config = dict(
    n_layer=15,
    vocab_size=4096,
    rope_base=10000.0,
    bias='none',
    extras=['capped logits'],
    init='normal',
    init_std_qkv=0.033,
    init_std_o=0.00602,
    beta1=0.95,
    grad_clip=1.0,
    batch_tokens=131072,
    steps=5062,
)
MLP neurons of a small language model. Each row is named by its layer, matrix (gate and up: input weights) and neuron, and shows model dimensions 48-143. Each number is 500 + 40 x the weight over its row's rms, rounded and kept within 0 to 999. Numbers have three digits each. A neuron's up and down rows have the sign that makes its largest values positive.
After each neuron's rows, "fires after" lists the tokens most often just before its 100 highest values on Wikipedia text that the model never trained on.

L5.gate7:518607475493532541535441523439487518448449455496539534459547571436496473480482601472563517501434492495500511514514534486464460490561461467537539494448577370446501522509500554497528465447543511460565509501518513484529539447419458486489471449576452594571467501579473489481445505419556495534
L5.up7:461467456538505535476486535488529458533452486521491567504477495463501544511583446447469513459473433594572502564480439515467470478470466442573502404472491539478459497580563483504496533478513503429500450509522460529557490567516464496488523565410530515502549486484527463524506408500503443441
fires after: "\n", "^{"

L10.gate338:536471529551541604581517507528486559500575505532537560580522531530522550510549554475563474554512574578432534549556535434466559561517441523457517489496480588530565525538525543473481533528545511516524484500477534533513514538472522503534573544544468468513535548481493509497449510454491429465
L10.up338:517522482461527537555563528533456491486546544400489469567536570485532416400491526511548486451506446492506518459472459512558562466499459399527492501407473564505510511495481517547475471515470545439487517520501542508473551494483537436543514475465505533497558510430510467502511540462499478498
fires after: "| ", "; ", ", ", "Mc", "°", ". "

L6.gate271:471530553526580520449416593491507455474503548492523488516515483473509453523536543479540537499473474435479488474499510483497483549530437461486518449438519508510494555475436580552395544475525540522529451498504511511435569520558560495478484440504596536457472476507431571543471474498547486544
L6.up271:490569518510468420500577483534445448429525471515500485487521461528498573474466593521482529465486487497526433507464428527472549489503526486555476548569455414481440416547560492472449433547516478590482551503447598500454555457456547549578568520501434471534532470484511488508548505473444505460
fires after: "| "

L10.gate516:484475516404529505471433514437444526521488462484518459449504476529485480498492465494462506432520515610467508523504516496514496416455466453501483517511464491516409541505558480439488504475524495488524552505477507444535461546493474546547493527491559495467488390570427503523535465520534459482
L10.up516:504467561502515533569512513448470470527553498497505546522502568521485469483462547453582527503485451492540494491506473553534583455491525507585515506505472482486461490549554485507480452483471510476486541515526459457486406473391477491486489440555489488545436446550467528506460502518470514499
fires after: "the ", "in ", "| ", "l", "to ", "ers"

L3.gate312:476506436461510414511464434539513496467423444529456543479550502502532466503553492508510499532483425527577477490451438485517486486546547479468530488523518437486523516544560489523461501432384456470495540447539515518539476577501483507492546449600471477492458526558490550509482483511562539481
L3.up312:504467502488473524499476477502482503494444506537423522409484471415581492473505512465434428510428511526483461496436519472380518504438553540481528476479520436489516543535563495576534536413440438459505485494507492508544491532541522477523491461516437553487438509536497479512464531509442439475
fires after: "\n"

L9.gate471:483546596504512549522486499493528413534508442509527430503455484470610520497517558459528425515542543532516494477469575501479538486522482412494556469511565480542465454596502476472546475461511558475485484494444480558534431500479549511504502511553500477536545480486571499507485513475638465525
L9.up471:435557495531504526490464518569528506507470563446502547555513469511523517549577516417495409494522475565488518489509568440489436540439564493490552441548538469497459490445481555517475543490448604542526460536536529529527496490521492540482505483529464467488483530550546438537541503477508534514
fires after: "| ", "{", "Zh"

L11.gate527:481502494507505460521508496520509502535469550438498529484520450507564507519438615517519502450539587504468477525494495477503526511503503457466565478565589530521521511577459486526510495491534473436469505559492403535450502483558495534529517510466515516525515525534547548463518470530537514481
L11.up527:551403447447526503547520528532481498544493469482546529516477496383492481508461456538501501452451547529502487492481460534631539489495513475506530496429506533525464480548509555478474480423510499462513469539546572508494525547499505458426447506566544508461432480496497446483555454483488528471
fires after: "201", "202", "199", "197", "195", "200"

L7.gate451:557502527476576482576503478563530499502510537463550462512511526419447496477496491549584499563482530387485534535465442539464487553484458490573511511500551581552509500546471484527595518533603485461526536516503501509530459470489549561553466535558500481491586491479481525499593553470452456517
L7.up451:489480456508461489538588453466474487495491536507536474424397542531463549464529517500504536481441504540474487443478500496484471474483435485481458399507477503508549474472451550446547431539514480538531586509490507528556550503464480577495546466550472443477487490503501503513476499515458471567
fires after: "G", "Gr", "g", "00 "

L5.gate388:528586492472557462542540538515452503462552437582536466524544482453470534499532515475519509562539529493547486516558475516486472463437454530524534548474602506546467546557429481532499522452488476465560537474483474567571493503457505492488515397531414439483424526486492455442509487530520454450
L5.up388:546460455494563535512441547506503483534434449553532467474500546447487585467531529500480460480449546462521532531547470511445478506432485480502510496473531522445492483497502470518498521575479501447522478534485477489529486434488522454579429598526524503530524519445528484407524423478487491521
fires after: ".", "(", "| ", "C", "P"

L10.gate309:566534561458483542566488543554501489422531483444472494473446603551555537492451537510537498524577412473406535470523473532498501556484506535514553463548504474501460523536553484447523528572522497465453530527488545534468557481508454490488433458491551488496472458451489495522445536544552495483
L10.up309:467505511455497546520516521511517523488480464531526519534481504549533504491476515494539513410575456523459536550555544476485568592448423523500522469468524490465427438568496502468534561571521497440424562593441511536568510533520473483536448448468507509449499454525553471539494503509507506550
fires after: "| ", ":", "9", "–", "8"

L6.gate364:510438544468457484479556509457436522459536483424557558528478524472402574464470503474468523502465509471518458496533462522542494469520455534516431425565551478498493478511458420497549461553469492461493547533485546535535513469468555572458508546466468504515517430542496535528498506477593473500
L6.up364:528536479484523507565515517541394516528482492501518565457507462501440509563471501453468523502500539484459476443478533553545485525572495527470504563485555585465551472472455483464522525512503472473472522475470502532535466475505517442485458534432506485523431434487506607508555514581512482483
fires after: "\n", " ", "Votes ", "% ", "D "

L7.gate176:537533497504512550481537529445443486456538446529586456506485469547494542564517494522534456546464482509455519500497454560527511513512525549501545548586446551457467476593558523424519526540559488484505508491457443535456527430511488517568553536471407485404481466492613506488493449444554527397
L7.up176:428504516484548582437554456504530451461520528547475492517514467531398543520502529523518509498477485518508463484422526512533475499454507494552521497516496572497460458506514513496516475546459585502512539512516490549430583429530507468562512488467477458475572461416505426470501448482555501434
fires after: "| ", "; ", "(", "the ", "ital "

L5.gate151:544494503524569485573434484474491436411495422518452502494497441531515513556590534459552422498490523541483527500501549518424481472459414443477561549477497449472483507495502503495561465469504496489471484459480537584511507477523527502490530478517453514454541486455483482465449466490589439542
L5.up151:552498541447471519543422400454499467521520434445466443518524503513498553494503482452515508457484531436488417476482511491458556521460465435503548446519479554475527524544574462521432505505505476480416525528517464496493447500512577516543525495537489476541512578531466552451465466469455513427
fires after: "–", "| ", "; ", " "

L7.gate444:509527485474480495516459491532502514513504557519444524403477519516527471492508510506450544481525514500448558531525510480490492531557496514502475416471517544494521534468514457536508526506523489507474489514471547536450437510589513508509420578443474500477493546495466529531476377535539507512
L7.up444:532530486473497487515558471448552465485616557507484522538532512520548491493552515424526538511465555524479497505521564486495469516505510541542538569412546453547565491481484502518513409481499521484522552547527551493566572485532514584576555509569525494463470557442516555500494543523496482531
fires after: ". ", "\n\n", "\n"

L5.gate250:482519529517524540533515456509448469418573586518549482554424515553497551554515509516493488537505490487534566487507526460504548499511512524581542574503461532519514512460470490491524486510541520550478499549536589537562481494473586456478463494451492484441494497528533572549527477541528481484
L5.up250:502524562521514472583558493465493572452437429492454595467505457485525470534560523454458495452429500541519513484541521465491526409483433477505524467498569466498516464469505449510609450527473519484469576502566481518543456479469523550464505589591441443504496470529547610496543546497546577473
fires after: "| ", "; ", ". ", "- ", "(", ", "

L3.gate284:462407538474572450461521498595496498448439516556453435581578567479480506546495504497540430540421480487451456571444535517430510549541450492485445417519499496526548446558471565523462541464477492438519473552454564470506460448483535516568479452536528527475453496513438509559486482510479549456
L3.up284:539562554475495432522443557533506515491484476485541566473467529493535491511456423443475534492555472498518497505487456484483510499537435551490518424483433419454489502532532483524417483452496473489518565519513524498467550455409505546552484512496489505508440438464457496463482440563479569459
fires after: "J", ".", "N", "R", "C"

L5.gate531:499496500549488505431474528413400554478490524539579528485515470476448472475476428507469528519484574474500497589532352543556436469496484503473487410531539508467510452486471525472466408511431413472484585514498510543481550523454514549528514467475472469508491456500513555498450522481512498557
L5.up531:457489499513487441501512437534472459588521461534557475463438469541479501499510426482559542449514532468461493531492458475486576477517552548487493492486449458535553445532563538406520514476500514420505596562496495471443567475497513507488438529458505501458536458486501523470480549552471545550
fires after: ") ", "% ", "\n", "there "

L7.gate513:383485657464510518518536511548551512440522486511481492472514536430495498496485552457540494464526517431536487443473479542477496546476580478497507489431544521439500469490469592520486453497518517558470465547428506531390505488419471521481576478549522535549497453541557559510463470484530488524
L7.up513:447472556523554507539498514519426426520518504548509480447433562494509510547499571413519462415490530494451433486533480482507479560477456468561511476459475504413512521504509514514576513486501526461507552518506522473468555519449527479540521563573528497557564518463463545598523540455448487579
fires after: "| ", "\n    "

L3.gate195:478419506526551476529428442474403492499392502521524521549589465563556475526499518416434561439462458495422498469462534448479466535534561434474519442468468617483486477512527525566484494515479502467514493531530531540514530447491466465571459549521552525455454522464509464482459536458491559553
L3.up195:489471548406533490458486488464520463479449503562449549453453498584507457522484519528568550463515522476536487459527528565561482564531501539498542514506545520485514562514571537494588501570447434518513504473467532531486505566456502571515450488540474457471455504512577526496554498495479555457
fires after: "201", "200", "196", ".", "199", "191"

L12.gate390:511474489538505447483424542562511544477494551464464491551510556479490493459502479446534483553439470499440514512526581505558502552481494499539525473478533474528602503539501489524540524482484497517652510509492522505481519492439494540498490497545553513488456467485578533539422506544487467450
L12.up390:619484491485498532501456531625550497513560477497525501558493469502571508444464506473497414505462495447507526417564517503478570455543517555635453421496486469538536518451462518513501483489490508578603490541578534509489506502521506561471572526503502485478531531526504472524524569556494546446
fires after: "| ", "; ", "P", "p"

L7.gate73:499453497532517517535520500456497436440477535426566557482483508483433543465580446541485505519519584478459566507529493587488466478530460477496506445444538435515531440493434510552450523598491475503443476449538492500411583518541569461511521499509555526495494498529415542483535431498567497488
L7.up73:514519519546495516456456510540484437555529534500521493513492522441495440514531509443463504470514483531458526487448466480492480518491480429426524480460497487502509492478447481475473452539498465446450530508498558457486468504453592472395490472563503538541495496542475569486460515491450499591
fires after: " ", "– ", "% ", ") "

L3.gate540:442464518497529454524399544518517581544464539447509479493538483490532479467533474490462449553513506446490490438466497437456553550448494484494452579505478607528489498540492503567513500471550502497463461494463520528474480468545443417446437529427566522396470519469498474549533481545471491500
L3.up540:450554506494448502497508500551507474539474491506508566510532458484520516476521543439517531582516377476502532533454559499528495568528467423468506468541515518561503482537518558524591506432525557583487482505566477496528475514482480490537463554521440450565498524468501429532482472440455473572
fires after: ".", "em", "3"

L12.gate217:483471544464567484536425432557521437541463564509428457528505571501487532548522489564517476488423542527498461504487502463514455485486523499589587493531552568468522497529544457451444537495541477471533479574522441521479553561557496460499497568480528521533494482457440486467433446469477427538
L12.up217:480525433519553483469507528506566471523566479496478510508511514514485537556517431582532486532525466550578490470461465522493560532505563455536555457506455574500506465480517552518496464551549463536500510541525564492525483573622522498450427480530475499500563472418529457525503516554457452542
fires after: "| ", "(", "Bill", "No"

L9.gate23:477454457485544511478448517580465526494531481476460548429471452547661522502573539476551458502602527559549510472533483524545534527471507467505551503466501442491517518521503486461518560473560550501535524526516507465485471468506480534530462505519476446517508455506538480488486499488535478495
L9.up23:429509496491524553559462514536588408505498464492428477487532434535505499495544450467468563478514482516481589443523476528418506541458514516469466450556522508574488533432512455549463562455462437527530493430504519531469476556488433552484493541506426489530497498434545480539477507480481515483
fires after: "| ", ": ", "- "

L3.gate47:511529510480525511492458493493580469504458496534480522500523429544482490533551469510555474527502491500437470542491540445479471509492493473504551542548513624468497512481559509506538480491482461464492479541457504508511515541447438539411506532508524436542460512515492599581517519508466484470
L3.up47:523485485546431475547446486531521544503433490538507543549597447538448451534523528489514501474474561594517505542435560563495453483421520423520565512546483522562497553511460545531509523597467427439488502535487537498578477562500492497478466497483505480566442567537460495534449563484389525466
fires after: ".", "C", "Con", "Mr", "c", "^{"

L10.gate448:536480498499522543487426496433470564579511412456440535469557509550443496475523420448512551448560602589472478522439525553488444497521453456504450519498529572508489502482462508457495474428514504439432487531410460571459532492565510568528478506473440528493493495447537548484503525483521564565
L10.up448:515589472530377493427594450491535456509509410563517557473509495487506525486542462457488516477520502545492520494612448518543525501492564482523454532510535422526521428471519515496481507494497457567520497537548504511502535470489565516512495539502416509550506439487428568519481521477476427478
fires after: ") ", "| ", "there ", "Total"

L9.gate206:489564533531482542570486480553528546568491501511577442460437493545493605509486474494510495584497509528470518470506539502511482506524462480465470480525556494495474480416422548431474555445511508553573565487567514546533427496485502496526475538554460533486498495481492553539490505534506511447
L9.up206:452428604558463517586426437502526478505528500505488484485557388445538518532482469526458431466447496508494436409498514509499511557466498568510443487523423488491576498487485539479460488498557479501482466476446496453419522472586524466483494510468444571539510463457556478521479483487476513509
fires after: "| ", "- ", "\n"

L3.gate183:531487515563431519479534534490456486491455544499565486528512536529552508522445532490502476520573523502512494492527461534442490538541440494462490501498483468481449484443456477510486576503478490540499491498590544519555578453472487544491414503498504528537496461482532489461518488485506552451
L3.up183:511521394492576462462518568529551504494457495533518511538518503538450498492451545493537541582465532540521511556450516490497458481423565483501502432462500479474513474526525414528526474421450461479506452456474511506480529538566501545466474485482438518507529499484468538508513566479462467485
fires after: "S", "C", "R", "E", "A", "H"

L5.gate300:491504501497455558554492477509537420530440508488510479435532548560522446487466429489496427486487535496502469513513511469465385503507505501490486594540450531521454455484519493418497447442400505432450450521526495482512464480476504433524465544495484471549566554509562441524513468535551490472
L5.up300:488567560469462459553476501453459497507469483507528492542478551521425513491519513524573439580504585496456396582395450487473530443498547512555493468496525503533477443579563493457536488545541463575472526505446531544525481479503580491464571547516568504466548473586504535501479534520534488455
fires after: ", ", "2", "0", "5", "3", "1"

L3.gate456:468541569487596603565454399528469484419564493465432534493458529462518529524546458518545522501502540518494552527475424481502434482506402482580556487473481427509501497500535460431531499474485533509456479480517468496493503506521568483543550584531628553448515501545505538423485521446532455488
L3.up456:574388484538544569509508491460510441523505521513524483441490529447504547483482459510492489477473522514438516514520500465457553504470456475511556531467447504423519528499480506462502500515559545516475508532549531480465538491470520444490507553390516536482518458485526529499474465552504509530
fires after: "| ", "; ", "\n\n", ". "

L9.gate491:497475556509590521546539533473532443496491473497562465464396502554507517486515476489486454509504491436490474513561473486494545487491460473462408578454521503539506471513440546502507529526459547572528468505461493562458436488485504488490471511446541573571529457558470519461437523487477513487
L9.up491:514547469454491463484454523520522464503460474505444514537495493536519496463500509495463489556518532474563552460477541510606453559513471521488570440449498489493525462505484480498487456462523518560561446520426529594503587447492539533469490451499433517452573486534521492487498479479507512428
fires after: "P", "C", "á", "S", "í"

L3.gate232:573484483507436555430519447467513478518467424506505505567495529504516456473534478428502499574526484526523451478503490497504480431463557483442466415512518556481417448506504494514391554519403538514536523469440504557526447529482545482529493502533574540564537551582470532448494538471567492462
L3.up232:559482492540598425527484470488538508442442514527568468557540396524485534544483464546492542592469472465559526531463454476507487490472520570494519412499481462497546519498419474488529492544478507485542485485456560561541518464492490565521498476439481456571480417503508522537488514499464461450
fires after: "S", "R", "U", "W", "E", "C"

L6.gate351:504579531440462472500496507500498526529526465514439485407487541489553557468583524483471459523513532478448546529502527528512528472545521516471496461523433513459476443535533518552489581513490546548538419504500512514483491491453550463503435462549480505489473584576532531543497615423490507446
L6.up351:588515549479512451452521455456521469512515504507560551511509556481485534492535524481518546539500493525522575481468415550383577501535519524491430488485469528481494486514582634500521480587472483538508486520506467498586493436480477512452531543532507504502493551463535395460493512509467552499
fires after: "V", "G", "M", "v", "S", "A"

L9.gate155:511502500504462505431487557534492551497516455425443545433500493521427552511490503459514489474482506499540497439495545492505540460464482509493457540510424444474494473439521518482492548558498521499477452509503529388482481551474538512549520552538496563428505446549501442467478573522553552485
L9.up155:473477513456483468451499474490500560514620504532481531475536494442466531492496490478508579440487444534433507471450569531458507416514417550536495554561478495482496520531457506487510474469545500471521493508514563507454431435437512544470419474479528483537495513631481519519499430552560514514
fires after: "| ", ": ", "the ", "; "

L9.gate10:487538546490551408470470499424432507503510415522450540542547442461498497483566542469518536475471596501491540462509464509540498491480455459527476484496460522509456453554516499536516533490512503458539522542544483524558497503432526492529507475474515443581442525528461458500467519491517464527
L9.up10:505420524481481534475562459534513423450510515470460520522512395489455472495459579482462520486500492458517483534564480542474575510456491465533482512470475545481432532486553549499526445566408553442431532492528465491449580521490513535574416489511543468488467593490545457533515531441505467530
fires after: "| ", "(", ".", "9", "6"

L6.gate50:442509486429523511543520512482433521499504525464503416415475533581492469514459455499480505570404509513521489515582519516507502521492482493424547492473527598419454488496463481501428504551500411503475503552476475492524469568536474513517402534520500517512438509518507467525442476556558578532
L6.up50:486472511513498461469465516497505522491528430462453511518414503440472512518573499484507480418475518469489544433393437581603465499488514478552553525501477517534452518528482541505541496536524538437513421510496467448444476517528474454454413448540494451526570512541538496471522486462547614511
fires after: "201", "199", "200", "February ", "April ", "198"

L7.gate525:502461470487511494539540529484569497491529512479456440538540502498543523511498523495503517478441568487450476490512589476533582540531505418488499434487542572476507448540444536425496521481474496455522486532492485523481539510569504539506532576478489508471588467505515489496448502497542533461
L7.up525:507464517426520464471495529486522512543456407472569628470498555560540496557513534462504468564528426514429450490506492512442490516501499519546530504523472463474496513504540504525460491464486507456461465559477496513500494489453525481537433494484446596415484428600519474607535524486581528531
fires after: "–", "+", ":", "−"

L6.gate128:554520491491548504470462500501574499523452580539511467566562439495431467514476460468514462515442499544493473470440554488498536516464508525493499430533458503509475454520567497501558479446560497555607501463484530487484436558503553469465498486496504529572497578482469500526546571500443512473
L6.up128:458534468514552484471508478513500494502501509564532437433524482479518532520490519503417473531413474460476464472482543514500504482527491495510448490574475406579481528504574503509522487496540523498544466504439522539534582509486574564552462551607437483507485468421436427546475526557482476495
fires after: "L", "l", "G", "X", ".", "hor"

L6.gate76:534448506503602430566500521456488476439538535523463540483544450534480534481566556471451553450498503487485461526532509551502451509564556487518488395491524519478512464505532525474531493545504488515549512529503520497462519480466566573487443508538485495546450455509519515479529524441566496484
L6.up76:550516530450522526482490529478465503541529481517481542486449556509504484510491549447469461541493530534528450525538514589528500547409521563509517436514597501508473475511496476522465448546495472502494479532543523526539535533533572494480469521542534497569524448448470509483485522520537475528
fires after: "K", "(", " ", "0 ", "\""

L7.gate292:509569538448478519487549487440465517509453499516504435490558502510483501455443452478539449496479471468507429533529506592530505497543556430479516538502506539461542478492548474478454504450528495507528472548624496445515471435529416455448540529579489501559453558502538517517542453517550570425
L7.up292:402496507499419503515448545511453445529512447379430519487500457501481503554494480484484477481466578453536525532523488539455508381480473503534509472519555575513518525488504441524509511425449536418496495455476544513477497559454503516521487508523526478494472507535492494541558482469493469461
fires after: "197", "199", "198", "200", "192", "193"

L12.gate524:546468499508508592521545583464524527494512465559499573424564533458429510454456569451549507533458508552532531500508489484464531488527530465522481539565499461470516512582516473496496560447485472523527504450555514483507451534395482543489569492519505516491494476598466495443493510537521538476
L12.up524:512503516474480468547531478443470534453527481567536525560506486553555500542467516449532568546482547565460434486525493482462551504466494478459427524511467496460490540451551512482468487512500491464475465516445453492479429475505549464453399458512493472461455520525460498532513564482585508441
fires after: "in ", "the ", "Q", "Gu", "a", "Y"

L6.gate183:483527488494481456448459515513521478427481497438447480445526506441436468461540554534483467466516475472550509437498439517493476592528485588484543495498489403453450486519441451494477502460500472543490522505472525595507449554500455533441481503519462600481552407529495532477540529578509551572
L6.up183:536555509469462580443599486511455491508503482547478516473515474479459569493524546481480522441459465406504552508436485559518553506466513488498513468499586524540474498500457607516484562498515452539567499486579522532481500510538544536551438523476473526532522466480491520540511522450475470490
fires after: "| ", "N", "n", "S", "M"

L7.gate418:584533514500485521513547511521455500493511463464587453443476551516512490468462477486465527496445548524420465530465553577469499510517507517536496499584537510460497466465459455431522511560536451400510546515548505505513545486471564556477442484524460534547537537518539625504514546558556478502
L7.up418:478465465488443432608524445564563542497483499486523475528530456433450489462487446517426560558441507488409468584520471522484543484485591535481520554523551495505496411457510462506492430469511550476369506509469554529495544454539545522591461465511507523514545485494522549452453604577517501530
fires after: "1", "3", "2", "0", "4"

L9.gate32:443506488579504538468527518513514519512453490486491540559555567513482587514521541508527472518525494472462560529488577513480469513507540470593545453528514461469507521475540553433502514465453535503480532589482522478547535456520562492472507500445482464432498503517526531545451545522485405535
L9.up32:566459492483483445497587553521547465542501531510547549551533480463562460529540431513470522451534543511612543482496506556466504492503505456535437465529479528459521530511511524452483497466513541456469474542544565483521492630478482459489524551515408536508520508572524496465518474462455484487
fires after: "| ", ", ", "; ", "of ", "′", ","

L11.gate76:447494490402496546482501557490433535504499552484546490400443551530524499532524458458551499517547536505500511474482540483484446474508474503514513427486491440531454475555546506521487525539512510427539464458499482529463497446492494437558441561420487501508467551508509563477562557531533563497
L11.up76:595554445541441512534458503595517487470526505482512524478499482448546536508586534532476512523417492494501474468539539474500473588564564544495574503467477471427501535479586486452486534520503486548557496521482468503484481475478483562462480474490486467535501491457488383448548494521538495407
fires after: ", ", "in ", "| ", "the ", "of ", "O"

L3.gate411:522468488519484462533477502584575429484471502435535512592526524521525546518510522501481437561524461486491544540483497496489534566464573508462522547518489561462518423582565476589498573392480473539579417461521463477459507438501441456483516500555519531516456473508465504536518533455470541444
L3.up411:569562441566493454430467471513464549441488563457542455508493509508561481506514485497522435587441484498557460451488490482444487519461508484524521549451507502489493536513506486535381466496474566444551502545473496552516383498483506582475567504503445482486500522518534527589453441548449481474
fires after: "C", ".", "c", "B", "M", ": "

L10.gate80:501524491552470459534476527468430523485467508533428462467443495503397446501526547464572494466510465466471468432494454508457474477475481510568463533476519480524456479518429559551520416442416511499495566438509485498457571485490513615501454527498452459486483482560562577446519492497509560494
L10.up80:458515528467459523588445527548553481544522445454528509482492519506560477479502526479482538495528439549535493486495386494523489540509475500448475468522502439495530455557535520543486539506521537471539498426477572544446499392492502518426544481488511520519510412475499524461467438538506425444
fires after: "A", "L", "S", "MA", "C", "T"

L9.gate122:450435558518562592482496580547499453505534488435568515555474523473481486536456487467481533484512577535534457543502552530495568492469561540491529527525549560491573498486511458447515522463513476520486473512529486450544504552539516436504498580546524467493516452497435465462526507517518524543
L9.up122:551542453448505486473530467433499545552523530481492482536508477514558521589463594465464460497511453451504521546531582521516493420533465500544496445404490457523535530471549504491538421571465495450451453436492500478512469475456529529479485573530495496459536470461504491534527564460470504537
fires after: "| ", "(", ",", "sp", "and", "rem"

L12.gate479:508463565486540417539555518448461567496467510484504538526460496429496495488437420470511494505472520447517442452520512510470514493505524431534540489477556464416483541549456528522556472494558513517465517514537484531437478448481503500541512549398527566489590473450518517533557461476531517559
L12.up479:492475499543531518506488455468452487460560535561463501512532491492540512534463567417483533466470504502503525529533550499453423459488537525441585487591434500538496478482511503548482524502576511551522535434486509488506486478439469479476440524496465477508474545555472461462475514551434555488
fires after: ",", "1", "2", "0", "3", "."

L10.gate362:505566482558516487473549460503499492494495520530499388505523529442515616528502451521480554542530522519537502555513516547576452469550494518466498545574498523560484507518511476453509419504518498478544514505475561443511506435462503496516484471503557473470479534585447493493493568472437505575
L10.up362:617497543572498528473590434584540452514521504500418481577514491502480511520456447549490465491520571427529525471475472554458450497533525507492436450532468483546492442544464511505471454484430469463589537609543533457521555481445528531408466476465509482503546527451572495507527472523483457540
fires after: ".", ",", "| ", "princ", "the "

L6.gate167:538541521440481456474533534518466481503476512575489447451502553515510402438563571488431479531516455538512562448560495509546532530491414528450458488501420514439536466496477495516516505520472464454486531435529525500511440502574450545503430492520470502478486500502516566467456419499478522468
L6.up167:528530555462508473438569501436516523518459546459545503472468562507553470440481563519557512483473532454517511462438516559520448500507463529547510594463520569429524478505497506464513520534563455570483553473500461540540479545474453449515558528542434563498537518532483497475453556468528483526
fires after: "L", "G", "M", "S", "C", "P"

L12.gate225:581539435476514504544482522447498520438521512504572521505460487491484600457532463430464478509618481549471536548457415466569520520501502493560454559409465492502469498498459451436523509499543497535545464513557492511546484458494474540484445480560485444451540460518447546469551553480471483540
L12.up225:469528425530555524560499455464528536467508488511515532539503564474464502508584483507533511509492447513546470490490566506479449532515526446485527485487451486513419429541527534463542464520529520517558521536489548601551444562456555494466505559584486431514530517463403464479474547458526490463
fires after: "| ", "; ", "(", ", ", "the ", ": "

L11.gate344:449518550509497543605497536542521484505462493486475507489481553456504511589494469535561463452494496493511488489518459560449525500486491435533542487543476489477572456534606455522435502496545482535440539498456499562563433441585448430525529496514476489517459393489519457534555569498532473499
L11.up344:437585479573493542540538556527557533508458471516511501567533507442457503539485542526544517457548527488573531543567481505472456521490555439457555531562467483512459567478616478483441540484533472508472446424480449445484495484505502539526545502471472538497583573534579480519586504466548490490
fires after: "| ", ":", "; ", "A", "8"

L7.gate324:534532451431456509546488419590529494465563494538496504521570534495453497512528517501519526522467524541561499488447469454500485530495477433519498518447532488544419443487527506549512556555449456569453533542518501450497535466441483456427571491522470480510489452467537513581495428473538496424
L7.up324:486552583531501420477560444575504469541479466449472508520495521546492521496476414495572504483471498460512541487543514452527465481504467473531425471487480499433467542524537542450454483511570505507476508509471521564469515564481515444472470524476466476469532457508532478439527479493474471404
fires after: "| ", "; ", "er", "als", "or "

L3.gate515:503506524522533575613470509531495477493498468493530417500493541488536585428498518467480524483552522525488524470504536440520516500484547498522484485506503468532514558589567479515564493521507508449551519523477507505535498485528585522537523549453524464567508460497423499465437504473452479508
L3.up515:468484453467454604509460447454495531500473453462557559516486503498539503503539506530548428489528523540507438530432520472463467548524474549526531480482497487477371452639499523494535570493549528411503502490475486607469496565535512520460441509488490554454435464536513562521546548484511518560
fires after: "| ", "\n", "to ", "for ", "H", "s"

L11.gate440:494495523500515516534422532509434479541494483563572435497543501526604496504504527477542468508516551506506524535501534523544424476490502522443527453483549485473437525554454463426552523483471502462551521533506459454501506473474517474480516585465541471487474503504443460536462462540457461531
L11.up440:533499508490527512591484440529478419434537514548433583543492488558532508522469465500569539493562548477501465475450560439456432563441460496529514475508480552479510498496522555466549542518535441522477512511579565400396491432535480483528423475468505559558497495452510502478512509498531506483
fires after: "| ", "s"

L3.gate374:519473481432457557439510441490476511517486493508478468509511494424493514530509443453478379475467501559543596488485495588463519556459480418489471492503519504502523511461487501568474557493506512438520462451503446503471536547552519420527468459483439498504454550542512491487500525520455510488
L3.up374:506500504476502486475491515581478517420489517527416502480441518522495537593507444494491479532498494472500469520483547482569463531480493535488489462611507537443469522551552474481542504504544464533544437506506506507505466490539504473434436499461507567461519515512496468569557513466507513533
fires after: "U", "C", "E", "M", "T"